config.toml
n_kv_head = 3
vocab_size = 825
norm_place = "pre"
rope_base = 10000.0
rope_fraction = 1.0
qk_norm = false
attn_scale = 0.125
init_std_qkv = 0.0424
optimizer = "muon_variant"
lr = 0.00374
decay_fraction = 1.0
doc_mask = true
train_tokens = 153800000
steps = 7933
dataset = "wikipedia_en"
MLP neurons of a small language model. Each row is named by its layer, matrix (down: output weights) and neuron, and shows model dimensions 0-127. Each number is 500 + 40 x the weight over its row's rms, rounded and kept within 0 to 999. Numbers have three digits each.
A block is one neuron, or neurons of one layer that tend to fire together. After each block is what it responds to, as a language model described it from the Wikipedia text at the highest values.

L8.down42:521522505537550546430563546536449509542520428503529535525516470513485517517494505516547463459511557458485519548544510421466531532506530487474493504489511529457538442433550516528445535512483455543475512456540527477524423556456509538441546473459460480538592563453457504521541472532571456525500547498505507505423518463535522535586485463576411515513483535501437602507556527441428569444501
L8.down209:479456542458540520465583471521567417492562484500422529514470511443485513478456438430528525488521464521504507511516497556507565495456489528525509463463575500535567495481519441520457516508480528546390573468519477451467436499472457500476474469500497520556467501582448502478525514435554544414467529549454474451542554541504479474506470496582544522538482480526452467493477517537511459492417
L8.down225:468585497533535516502481472482510508494558497524509439524487553517573574521505508589518493480509527494527546504508422540453510400501505613472449495489532483473508472631591496491540498493514596516521518550569403535509470528477527508509492502503484533567518536481530461553475495559522534439536450476467542481529551477488483402501506519535538544525512507419473498472485481526469506414462
L8.down259:453474552467468453536479505466499505481468538523490463508550502514496528448472499564428452468484519481490493475574519545601531467471502491474500495501484468463527469436578519479456484475511559511467501485472509507548439511479504571526493507479467498559469563560498481467570445455431477542551517502563470461548556514540552533495504508483530537470480507452539480574400481468537441555540
L8.down295:426545531494506471560447525547447492484472546502411536448460577525495462441570507510559494512461494490531557509502535562408580542592533492484497515511524548450521521517455465559457532517478488474522510555454564469458491528482524487406447424554482538429495442481433527483525496446555539522433454488475593500527525487549504446415510443460515510463461524555474526536543495569485466516522
L8.down305:514499502537457557492494491509483401457502472574511495531460432527487516514540458550498526528468546492503522496452514501426450516501429563549503589513533567511517564467490469471517441517442522516533519522565498512556477467458533449588440521517555491474532491446528583406451495543505551448492503477538514466596464478463499486446524513537580460464505494440479535445509480418480517536484
L8.down432:548480458541467472441514490556490529552536504510432537578548448444499442496529549499466482531545427491499407481555473488550500543539505553381476524504525530495426488444588508528490496566478502483525539481522488452489463537509504561551506455535433446450430569562553528489429485456512516493544497495467536560475538491573434522553496577499497431485556539521488490548488507482450521432525
L8.down521:493507487542579582497516502493505592441493475480503490522451470548509452546533491523515554506534551453466480469520551484505582477481565501449536467434506526519440520489459464487435515540535522505577423504545484546499551494510489465481466502523444528553436503458517566510624522545567506421443488469508469540508469528489597508584482441521512489562487581495426483471553553423516513449511
L8.down541:518476616468542563491606487530466472488510518489530545509543476530459575455484536549500503491496466451507475528554600497508472541424470466463576532528486505537511511540502521469527466504483538490473599444491434516503534494523497466472505475410462461488499460490471522427519502408565454462601511460447459514502556486450499594528454512472499483511509561586417505439486474470516498524441
L8.down645:498392480503502532526463536491492497465521584479546568544539550498478478518513527523458482464545519498479463497509460509487496516487565516529447539474464433554553515474519451487518541493528471480485561497523520542471483498484494457501571530490498501445503442495415487500488468539524512501448495463471493479542502485580477509531567468583465507509492530483501531451471507479490476427532
L8.down659:486474481546493508488495489461479498464500470485587425489452550512489437516540520506513499512457483428519451485534422575536519529501608534535494523461519461441501495515527462556542494488510432579518542516455502482503463569495430570513568483551526454442484562442422493510505511560509532476566550494453473566501522454542551488505542566473478494488457503501432474491425546535531555464546
L8.down664:575455554583556460535526487483521556479454476475549512479517415536494542531516441510554513497440464443472522447503475467501537524434464526513453574455581575470488507508528484553498506512522488531507459460489468482530513479416541461558496472471445486436540533533533445501456554417485576492488534466488424495521454408474582515411527539447528450448492541512512548417538503579450501452477
L8.down672:472466470545492517514524545510473490453527433500517515562497550525504498462460484551455404564485466508459449531485481572537575505489463505446541536522577512497494552517474466496500461510490484557487523473411481448519502470435458494483579513458568502521465563579493476504497540497472460520492439472535420528518532448460479484513487531449499540546462529491506494507488529464477536479510
L8.down689:496407469514465532555574505521550505519396487458476491484527485477541527482461438433548522552534515489435518490475570514435498482477524585482524466456524607514526567450523528512477581530509563561537568506484471488467487476496490438549532460514507537522510493469503522472478486544465605485405515557500462507508498473534525437537548528527517527510526499513509504483459527481564501486540
L8.down990:499478543493431558496547511501537483508470519454495543500407568476531474476530494452497471544474512453489509531454493527429582542454469559426490491523457536484510542522468482467481461452559497521506436480440538492531489570542456536505516487500467508504558544576486490457519533506519450440489531499459491414510511479454538446519506499464521493441526514556551556495436458610519529532495
L8.down1006:512506488461507576427581603494513543483503420500354452444509479461537562477480542448494483503546513507505501457451506443438498585456517482370518512449475518480517513553535448505446581478490484503525529506507545564548507546476382529486449478482534536495564449506490445483506531504527495443443533494464507516516523444472574461489566501509552496476489513567547530565493503524590519494462
Responds to: The opening piece of a split word, usually re- and also de-, con-, pro-, mostly verbs after a subject or auxiliary, as in re|turned, re|leased, de|ad.

L7.down105:506539466441524530566454428497481440483538566515495503546507470540483457503560481547501501503475459448440533534550540516429484617531505508490514540512504479525489517444516442521504519536534449526475519525507489525481414552552450502537525407464469466419566494457469487531467518506544485505508511522418437584516503497499499518530492505528482535500480545502508539534455434522539523550454
L7.down255:536564507414454464465614495532476478496540498548464472541450545506475428514471506514568585508505492516520522481554457474487511534470483562437541472464546533544518443516480496519544529506446510447519541517555481428486450535483544393544491573501445541469471515520414449482492457467464526477489552562488540502496530498501540501534426468579533463513471546497556508537494505443458504505562
L7.down437:540474457550556502502481490454538469430464403472528535503486486432518518580533518411584479561443525543543478550538574528470475533528500561491557462496561463428427532530468517525479513536470509541484421514509454447472530500413580467552502559499436433526534525503516470465508468555506532484489566556450522460515429498481475498510466479496510507502540482526488540490428493454499482539585
L7.down971:475482487500520540450579427519488442466529534512488470432551466521489525493496533572542602517483478542526439516445568535505456506480473493439497514466583532510452529498540508438512551440500474497438472514525452477491427554451496519480488493515490409581467490541478469503423424558484517609499480489507517449493513515547533517556545469442482457505516442538490545561456451470511441517479
Responds to: Opening subword fragments of a split verb, mostly re- right after a subject name or pronoun, as in re|turned, re|plies, f|eatured.

L2.down113:510508399515502498482485525429535609484471546478460533456452535535493474459512502531489498494499433499534503460507513482424422565575508548457516496497522513559544506480530443459480520558479465520505488552479522503525526531527519515526462411466469509418463519512424634472460524523495495513502542426523507497617496458516539537481502518468453430549527514520501528416484457509554533538492
Responds to: Word-initial fragments of words split into pieces, mostly the prefix re (re-broadcast, represented, received), plus ap in Captain and landscape.

L8.down91:533525530508446489509440556513492567421489438555535553474474528507455528456529494489465473518503476526476437528486502420539518504624507464518414555496534477501512575505493538537467538477548490479504492484424546569584487546477539521477507461440464486526438467485477497546485523550523522494421492503482582444526446513442539483444412514486523486514516519476455480493545508475530463502567
L8.down156:476557494501453506546522475489582590481456503426536550513506480544460485463512458518471515519489536463523511519488431549530483568413420510533542535471469492532536519563535471505468492485582486486501527492543482564506505478559515455504495528549456528451442493450538510448445486501530506429536490487461443506484478442511530544541463458515521497548464538557445398498507561522434540479552
L8.down327:525578428467477490472552492506493533528565475443529527527472463467485552468502492528505461453525515498497447494486503518503509505479504405481498550510548474454508565505538428535485528491534504484490517471520468566569409553506487474445458498510444496446469504521497546522482494513477516494566578484552464468496518446475553511407512437507490494492440578494462432519527602496464500544494
L8.down374:472518488510493542452490503498557557396541579544546469472534510474475493453566494505491477414445495533523486514535501463497534473475521566466474454550505511493530437602524529474526547485511442472502473485573478500484519488473486545406530504482469496516455432443508455527492502563537508509499538483505512475568512423450514519463536535536437528488478557554540505523521455529530465447475
L8.down392:465575476462464539547535519444522456531491451476526446496405565481461519395458495419534449459525525477513522508500442549461479484473478477503507534482464513508466529543513521543422449536596574546415488492545536512534498494556539459562490583505522404465508487557468507448514525519468459461517493511519550546553497506503522476474468472493542492461409450527576457574462538531458556512545
L8.down402:565572467474520565506601445515471458506396493492450510518505510534469500544462480580468532468495441453452493532452513488481524498514533578426483528526539432453603490528564486499538535488539471422496515517556466565515509455495513469496526454443508542470517498524501450528493514543523509476462491505446412450465457521554487437546440572543480532485419460519490536461500476556510485457461
L8.down488:525425506513461512503493517512478429483437556557509506532584479442552460546454539523478521536504539558491499466527480505630469481480524509491539496492462490522445506498522438520515464507516448504533544535480560548560473466548544602511463424484542550476454480451591486496446485521449520518538552489457525492560497522508525543514478512505481523521520546499521467419516474481539550535518
L8.down548:515483502557493504474467515472502640500440448584551516507477520451517398493561510528514502480543450537498516530522433434619488562534556595488528455476510576521488459503571518533496569495558497475487576505500499512513460519485515459473512509514520465437467487472450554527473539469526534484490531502489470497480442471505583518555498514398442474457441480458467491472509514442501490558481
L8.down557:517452536442506533549551528484562618460469438473478518533536537591567503482520507556496504458517452442510550586520544488510517525461425493461529560530390541576512530503452463484513495471481452459514479541511534567511545562501538474487511430467484551503568532531547557493497557516472488498474465496500490529440461502468507554547511501504547461463568513467491477472453452525518517543483
L8.down614:510465521481528438478515436499490514427490437496529522452525500456512466518507531445484407415521473542515532497496480515556474563515538470540525538506544516531512423408582546427532514473447496530436543540498444500518461542588502521458478504434499572452552531505502527471515543534434433528524527479469544432522437495512434506487482448543513429535492515477434494469504459517562492515523
L8.down699:489538510463488508439541568522543472497591470478559541511472532505460483608513547485430424497500542553540528525480541550479510464508489551488534486447382448420462433480514468515488499596518536528491487517491548488559509507540540505533415506546519528559520516484536539491484514494506540480516544525444445495543473473449454538481457528388485521507519442527490478556596536514462536502541
L8.down714:521514494446494595522460498522436501549519487487550468475547518469501521522462466510572498437466543490427556592503499589510488472533465470482504471411476496553491540512528526505492543527507541495507453520469564461449472501501479509450551524489534456402494515445464459468515483480560504466498531479429561458531489533501519489456434470488450440488459484552469472521554509541481467495490
L8.down721:455501458518504499531532486514447477469550479410447552446534489525563477483539509478580466496489458549501481554538524514473502527487502437517487491489517533539508484518477525554508487544426511493477489494521549514581490478496504445558464510488518544481479502517510497513462563580562516514500489528460506560479541535526515527509494518645496539490484531516484480500529455480526496447537
L8.down795:472496438481466509404431454505453472465488543532525512437504501496552531506513499451450552520514518489478501500493500435540486571516420424504436494513501468529519484425489474504542454551539495514537490519548519526472413571405562462530468566563465462449515446507534492508511487466439418467512551502462481483539482466530484451433428509520461536500443515513486534496494530469508499498585
L8.down970:515534417490532524507533478492479540514486575480486494600469412458532508528528505539536463496541487528415558456560547505512525429425540489491507421556529486527410460488482569444475493546525501542518530456524512488482527522512513540551479506471479506491526465538501477487358530514529493469489487531475479515554550461457446509500495519573514531521462478526431522513494550449523558499512
L8.down985:469558568537495528464503481547462535585435510526495552531505515452473487448542539478473525517470444376537456524516515391544500602560500508513386503537506457511489457638506531489543580519473461515460507500485544490561458468557501467555516520494426518480475463527491458512478492479500537470476511481450474501485513460482470484434505556493543516529440498464495452486530516509442521530447
Responds to: Split-off word beginnings, mainly "g" starting words (g-iving, g-overnment, g-rows) and "20" opening 2000s years (20-05, 20-19).

L7.down149:543480567436504531505427527511503533532506476505502508517611521493506481537571474546549516492471550522596536549484448482480560453503537540502522424427405535519453460523545520520474528501458461502463475476491491500458407478536517551499489576510449501486598479481526477535510548513468528533425468495490504511573496456462493534495534420535501480467487524490554457519496514459445394451600
L7.down410:500460507456491527485522489568556473634492569511471545467559534430485484479562494482428519522477436429476535480546491525527541462443490475517449482496530473426516501455441472464502439490500532476478516496519491522583459498533531557488442464481537480470489582474514496540493503573468440508504498505561540508499441497511513399539515479502562514474449472505536557520529446524473442579452
L7.down1015:513556522440464527514484472541546409503482506484434529486453477465556503430496482583447550481524525488575545459529479500511508515532529483508538496497503534562524511534492537449504518517439527524550500495495491457570472520460475583561470564487469484548501481449456449583453462544385513486502440562472478470474528596490488489462463540496542486609469542493422494460533529489490486501510
L7.down1017:526520513480467470533505470586481455515485477469493487549532627598567476499513503504466523496494534502442526509493489472500550490511464447501434522511539561482506563532507535496536562509496506514440515531440455500502455473452453504513492487526499527448473466524524510523442524478486494519462481507512479446457422473495547457535561459448462484539492604494491466509509454608536550523491
Responds to: First piece of a month name, or the space before a day number, in full dates, e.g. 3 September, 26 March, on 31 May.

L7.down130:533522491504509494439465518512478440452530586558494422551515467415441518485474493501504490539516440485509544505525535484507444468511510482479562523508574562527471542526470500511509592523510485508439483512582567416510489489495577513516479566433491473491523527476464550425508455528517510451513495482492482495542569432460598524468452537478459472478531542560471494464498477530400503518514
L7.down819:485564509432457522432495478456484564545449535468474523494479442634518472526491552536514502482500484501435549516491497492453479493565537583545488500519551467453494482550505604505468521507553497475508483482543533515570440547524512515500509517519510492472457490496419531478418547559514511534492570525563463518440468470449503473479559452454575474491520520540495544453525556494509462455513
L7.down907:537553443468452500449524486472461466471569432475480484511483484519411531495470513508550523512482491550476524477521568457520509583568473493456471556458489459562425532596464523497515563550464536455510480447581557451542459551487593543506464495462445530534542443510504548483427544460483509438580547535528521536522496506492510537471508526504458498452524515484532486536473506499510483500572
L7.down928:538491497403547497525522426489535445472513513473582525439437492555497408478465539506566449456494453484484590554503539484513441508528514475540430506417520510546490466542521472539593496553595550513480528515550544432483452475540462473535501516484435555491484459461513538486537531490498454486481450524488453510474485465485533528558511555518537518488534493515462469532513549414494464427467
Responds to: The first digit-pair token of a four-digit year, mostly 20 in 2000s dates (2006, 2015) and sometimes 19, in text, tables and citations.

L7.down345:483522479490541447492597524444549455444438469483449468418518489497510457520480537579474447541435498488464555520446530450557519520489459490502519574513428494496544479460445435547557499515438518449498539501523537557495586520516510569514553511499480505527585428507503482503457426497524492486481435521553552460520492462616493583499559487460519504489540518467537450477506479495512515438569
L7.down643:530480414518480479419516514509425541495540542475454580553507451478538471527488461495402489456452527493523478483504545536533520531544476553490478469454490515480492441533514532448524415535492520502530487525464474501499587496490433533479527458445514514563495521597574538444503536540563461512531512567488480422408550531514523463440446522442501489474530435509567495507534433517461536476533
L7.down904:476525538501466523528527491517490590478484417514513501516429527465450544520430474446519415542465517510481477537496528432532473504480508513463371580571576412513503457476520550537507503495511482515507521480523531555524552488492572535542518513498491485481491475519516549549504461430522510509544475542523495575487542474534481469574410548486594459545439482515492497502556411442568502507512
L7.down941:492482453585452469512525481484437489524424476475445543485457485525545481460547495540488453472428439541559482509494540482429568480528499566488525502546471499504492433536494531485522450520477582568552489552531507510545559479441464513489454510481544455526519425527530509454434460458569450507550560453483487463564497572449495532523481404508546501535506478519481492459482497485517540437449
Responds to: The space token after "in", "In", "from" or "until" just before a year number such as 1897, 1993 or 2018.

L2.down1007:512488499646408542609427498490468474587519501488486446488495494449455531525494464492517456534418461519521505525564509497524450504447468540495458515530537479456466514507465438523515524552465501492478449491482505496544460562508503488419511501446562486528486431535513537537504489497492506567442505455476469511468569438535561525461504542483487469536497531496473520510544446560459537505459
Responds to: Middle or end pieces of common words broken into odd fragments, mostly "e" in How-e-ver and "ot" in an-ot-her, plus month-name endings (Febru-ary, Ju-ly) and the space after "in" just before a year.

L8.down67:542577448518455476459468534481506462522552601495456432560470492474473568501440510495452542494441451534428531503490458492550570472452544533500529507477491501467528507490477433479513481518497488511506522582491533566455522510496471505451518508556481470505567458482561499444578463458482518506484580461543571384501488503454457517531493446546492522468521463567521488536506535491478480568535
L8.down101:545520515548566514526518549437471502563462436524480490452456498495528554533500454503452527501513520533583491486475548490526544501499491487447423546557525502554536570532531486458498496533538455541583479429524544512455391494440472555480501583473482522528494522452490461520460483493410511532520518445600492586528543417481467515450422547527514455482546473565541511525540562437522508581544
L8.down258:495531525617492476515563500458481462456522440559507487486487496521502439488471570509462514515436482422539457514474498495565527449513496487416514481613471530452447571420534473540458510525463456499503535477492483493590488432514502439471598487527441480463558462512490511479525472445613485505441544510504521539507507522519458497475473529535536483545481508418531464492474455474542475457510
L8.down441:505519396502543485527434479489505428536506588461499537453425523442516580476496433496533454487545597439520542500437524416484445450573472492484527513474456415483472507462501463526596538572543521524414491507566564543470475499513534428589462450487548523440446509503501505539553468445517443493566541497444540502525434452495509495564518486467513547422531514435462489495495540506537489438573
L8.down476:513523507506442506523584473476495532495462528467538540490556518483529440547532501550420483440548548586515482527497544445522539525460499468502493525465569467517508534424487486510458469461510389454471569569494496555556437556475499571456504507429472461471493577484486508499446561431497473524456448488542465467532531456538549477450508490548416441470511541476471503528534524427507504509455
L8.down511:445599508466472478534474493509556573504512469529451465548406486486490476417504480482509430507558490512532514477561485459564530470538472525511448550480515486543555468524458480471473545451480523480460551489468518467492469435524469523521524511474562468471546513453503530507514599459480499481466546542482537450453501491514509505472514554520502504415460506473443511506493454562507484452568
L8.down546:445476552488436513474479474512489464497524406516514420534524521490506483486535434438555478447525463488448435530506485513506537454499521454480503487532438519464480558567536502532512491522515508517510449491520426516458568567442427429538531485487477518550404501524532538491522549433555488446501504612550517467521422518565490554457580622499548424553551506539471520568513488540516502546563
L8.down609:550525555453479482537488525502550555580445470482476538478472458440541495498533471554509413511499521541483515550450566536559489486469443496486497505618512540499487463477519524492472520502504465521525540538488507535531456526499528491507471533525530510545467463554520471429506491476552383498461521496487536490486502476547439522496487572542583456513511498446465541524497392503518471490524
L8.down612:534544468445597525485512433510495481554472517534436493482466432478500481485500502615469473546503460511577531420519524492556499447523466529483474528544557449519496437588486562487491561495514526539519422512541542488475461483532451473489505489558510436501514511515403534471451516480539444511475499461587558425473494465507496459468510530494532499580497409482471522519524484511440521503533
L8.down655:478504491511516464557498509547550466514427555534463551533505517497565551485553515538534435445498493513421488505443504523554471448416421511516514444482504453500500509540456520533452604484427491575497506457472542387504504516479482542523474474487536564462502526545519462507481538534457486480519629457514474588498464420505455483577549523444574474544534463510503573507504486514528568523547
L8.down702:466430505533447529520463537489523412509496510538438535504474507529448477554486456568517555501499464450411557528447539456396592458506509520467399486556463519543518446540463535430516453490493518511513534511504591564476466413500531433467493504480521480482513478530452525508383497521562451550461508507439458492543532515556543539471534570469520493539525561548483508466527540517548541468499
L8.down767:469469426470457499515489416517497578476490527523417491524556479543525489452504445559474466548473491537461513480463557516543519415491438541484490530468561556554454446520525555481523480507576426517568553492514469570435464498514522499573545513456502503479540398553449530476570488492506474459524529514564477448536399472548522575516462496440489500464470512563520552547515499553544501528546
L8.down837:514448447546463587425538536533514522460488519480553494448520467484488491476485528539428542468549464573444448488460487569489527581451515490423450465468483516433549481518501502484529489546548431517525580453470548529545478517459577459483508473506453507501452526538420522522434478424478550473584471454464456495518509474461514484507477525541579507514582564562509542472555461543461494481499
L8.down851:484493538533524514563496498569494573458502506420471488473462512537497540556471538491497546535514575541486539513453531564470478463406506541509488479498448416461540478506468496474475522478505528502551479541550613468510466533454517404532541521544601457529497492543489470494465525530482457452501436419545495436500468408481502490471545503422506517560474460459471533523491477496452472554559
L8.down922:537511439493526507544499547469470643443440488537501484425527499500505486467482556507450509556538517507593477485497486523562506491520507532442468583466515448499486515509475489546511512556532527466564472542538440509412519519561461440449531556478479489471483553588508499550464522465560513540472399462519437599419464455520510413494531479507541475422496513528515564518482549516467503452551
L8.down940:476611478460468408507466475464618461570555475503521485568523570486501488489517510492449513530480441501472494506452431553508437528463457503427558485543452502493487535464444477479502425526504509526601573572529448516463532496485516475495481480505535548529528545502457436467591532473542452492471513520497472553501452502520542515484520549549566517514459473515529514534500379466511473455421
Responds to: The space token right before a year number, after "in", a month name, or a date comma, as in "In December 2015", "on June 12, 2013", "in late 1995".

L2.down322:450571526476492515418462582453502460467544578480454457529481455484490483498423612571489618422488483484466550479468509551514444546471454555460505484486502399543497518473500508422481586543504455496453522523515481456530538511487519513551565449470529532529521500549509562425476505509524451493517528593506451470512444433563527511466511542533614511482543599521461540540511554522501470549551
Responds to: Middle or final word pieces of split month names in dates, such as Febru-ary, Apr-il, A-ug-ust, Oct-ober; also mid-word pieces in words like opport-un-ity, capab-il-ities.

L8.down18:421502565531535521527523432554500456442486537552433499546453524523503450558540440524472486490566556536499487472471553467509491482550537410425541488528483493485431529457484577448497480512561520548515538481503547538521583501530539451442558470516487513549502473503558550570440520505479476488516486577542484420553475511473494488471471452522486501539533500520460526452517446505475512483533
L8.down137:464477500457445525432522532540461414499531558541471488517502502504521530469447501498536456509525558562468500490491494409520516516468467471543523495517504437566529466385504528456524557467477530545532478508509468441455512499439524465544507449530411467463521428485458470486489519541522483479535558530492491488486485542541542542507535437467556521490479489544466483521513561421521525553541
L8.down224:481436498420485494471467453461460543536517453512459521504528438502527410496485424530506505541586514577535447548516493493489542512466557487461485502472496467479486463522493562545523541579477520476473542424578462521432536530518509522465530590544458504560412455493524483459482542501522459465462555565480496536549487493561444564494487480435499557495413417407529513522495509512507501466519
L8.down232:399471463460495543592493491505477475484473490556504550542450441548410498515451534511507482489511566469506513525560518443503524521500535541519597435470478478511484545587531530519511461466487519509490440524555449440533581476446533517483462528518573499524482490561510520468520483449525469446480511488515533515529511531459549495510490546392519438520471541522470461492507499486457560493508
L8.down362:453458539469472504541514470583512481495489498451543487448452557511569425497492462547516510513590531544552479476470487477504391492543480571545441497587504501558460531483504526421512502543505532526529508520451518448548505492475551507473512525447509500458511521512536491491477482538480573541496467440577540507515576523540555546528470434499522530509463434497493465526432502466529525519499
L8.down369:549518501438502538429477472482461484534498506533569473510520507517463496485544479520545485458486525481525607423483493533517519469481512490498531494508435551535414500492515570446562489524502419582486486509517554492490477533500412451585517518497480477497464553520494508500429479505481542565479522490512581461483489522515520496473546553473486525433457494517492494599527446572497508465424
L8.down604:463514433489448480440516494441504521493500604466438516568491534470473477428459461466453517499537486467511568469575539488453475553481489457475513544510439540504506523498494433518515454438512549534493474487512416548492487510518518500538526554476538494486462488529499515593502474499542454516539521514444442625428491495485438430548510409544449523442344501512515506528473511556470488548502
L8.down710:459499474480461551502455493425478469476500494514463547499477497468570465476524434463501512525426515495529507506449456513492436552535586502505477522564514563487546508514482458472483510489517473504500478417518512518593501460486483541498516479464557453489510488501510537457541483540533576487500494497411534498480508550458533523479486501510477445494552495499471489521413514514543461471501
L8.down761:509555503459460583548511478597502524580474511482499515485437515465541455513479496468494498429500515557498471457537487558530531529521533497500545504469478530513377562503490492592466477522449469456596506464447549479564481494585499476488527536490500462496559449485456443442484467580492504534495519581495518446489472403442533535539499549519488477485487493506572535451507474505508595431545
L8.down790:572453486437480442458529478526516447462463477511431566524561477452495528525430580537417480428528484450538470549528477490530521524520487532465535520518519534525523552463539639470404510493473553524490544449479525561574556510525557548508469501579427486413516503572520452524556459526513557510495553507426472540451466477465505548497546553457573473524557543560496458563483468484481579535484
L8.down853:481495521488534507479521490508513450509484511485499529555460571503529460523516588544524457491469593462538524500534552520432533463459462486525513463497534461530499513451495435521423550498528484481483538500570471472495569471449487509478579497508508510578473589470508487494462545530471536507522557542504508556569494506544552464452416462551494494573511593507540525529461544530511477471466
L8.down945:471546520524536489432471562548445477466500435472465492495441474550489563495509552517411526494499490504464488527434496409466493459524511527506573530616475522530554499517432499529473447490495448559449517437610554501512527548532408533517546454541574478452456549522478440473530530572503479459490574487497440519581600544513466524486497456521496479457535518485549540484493568458446533488558
L8.down949:475522455502504474482486496593494471485459514529496443452494534510542513505563560476456511495456519456389555509507534482510442571512492475504514544526477549462498539549485475505593605493523494509494509518430469509491575502494459476507476458513557530458437459509512573523482462536512457512552489514533558488577525411496498513517439525561534548455597489522485442530544486480514508494446
L8.down961:499545518529507504546544443468504525457483535480511527474463578499508498512444546511480458535510498466477489461474499560532561490465512465445466474566505527465451507503567486469528460493546561500519449550478458499506547613625498490570463514519475490511420498553470489465495503495503541461472445487488489475519534482463440527504458543506465492516545515522507479461396423468548546464573
L8.down995:476387439525485490497518426563473528511529536447527551477598446602502497539449490450550477525432516560548459473509465515510488553535556536488465487492526548463569539476489560469438470455501506429476494545541482536537539473537447516391558522568502505516518515531545583400488468454535485460501497513443481477509510513484534500453584541541538494501505472450530559551461492497473472441570
L8.down1010:515507454475466482505502451503505408571436547500478530557422485491487424572504485541467465461470505454509502519443553443498539525572483473509554526474472543440546423436533559535504552548528505498423512496508531457545451484447455546417533544473584551535520514550546523518481579560450512550467525460514474456479459484586564493497556483511554468492533569482521472576512441588442463459487
Responds to: Early sub-word fragments inside split common words, especially b-u-ild, ch- (choice, champion, charge), and month names like A-pr-il, Mar-ch, A-ug-ust.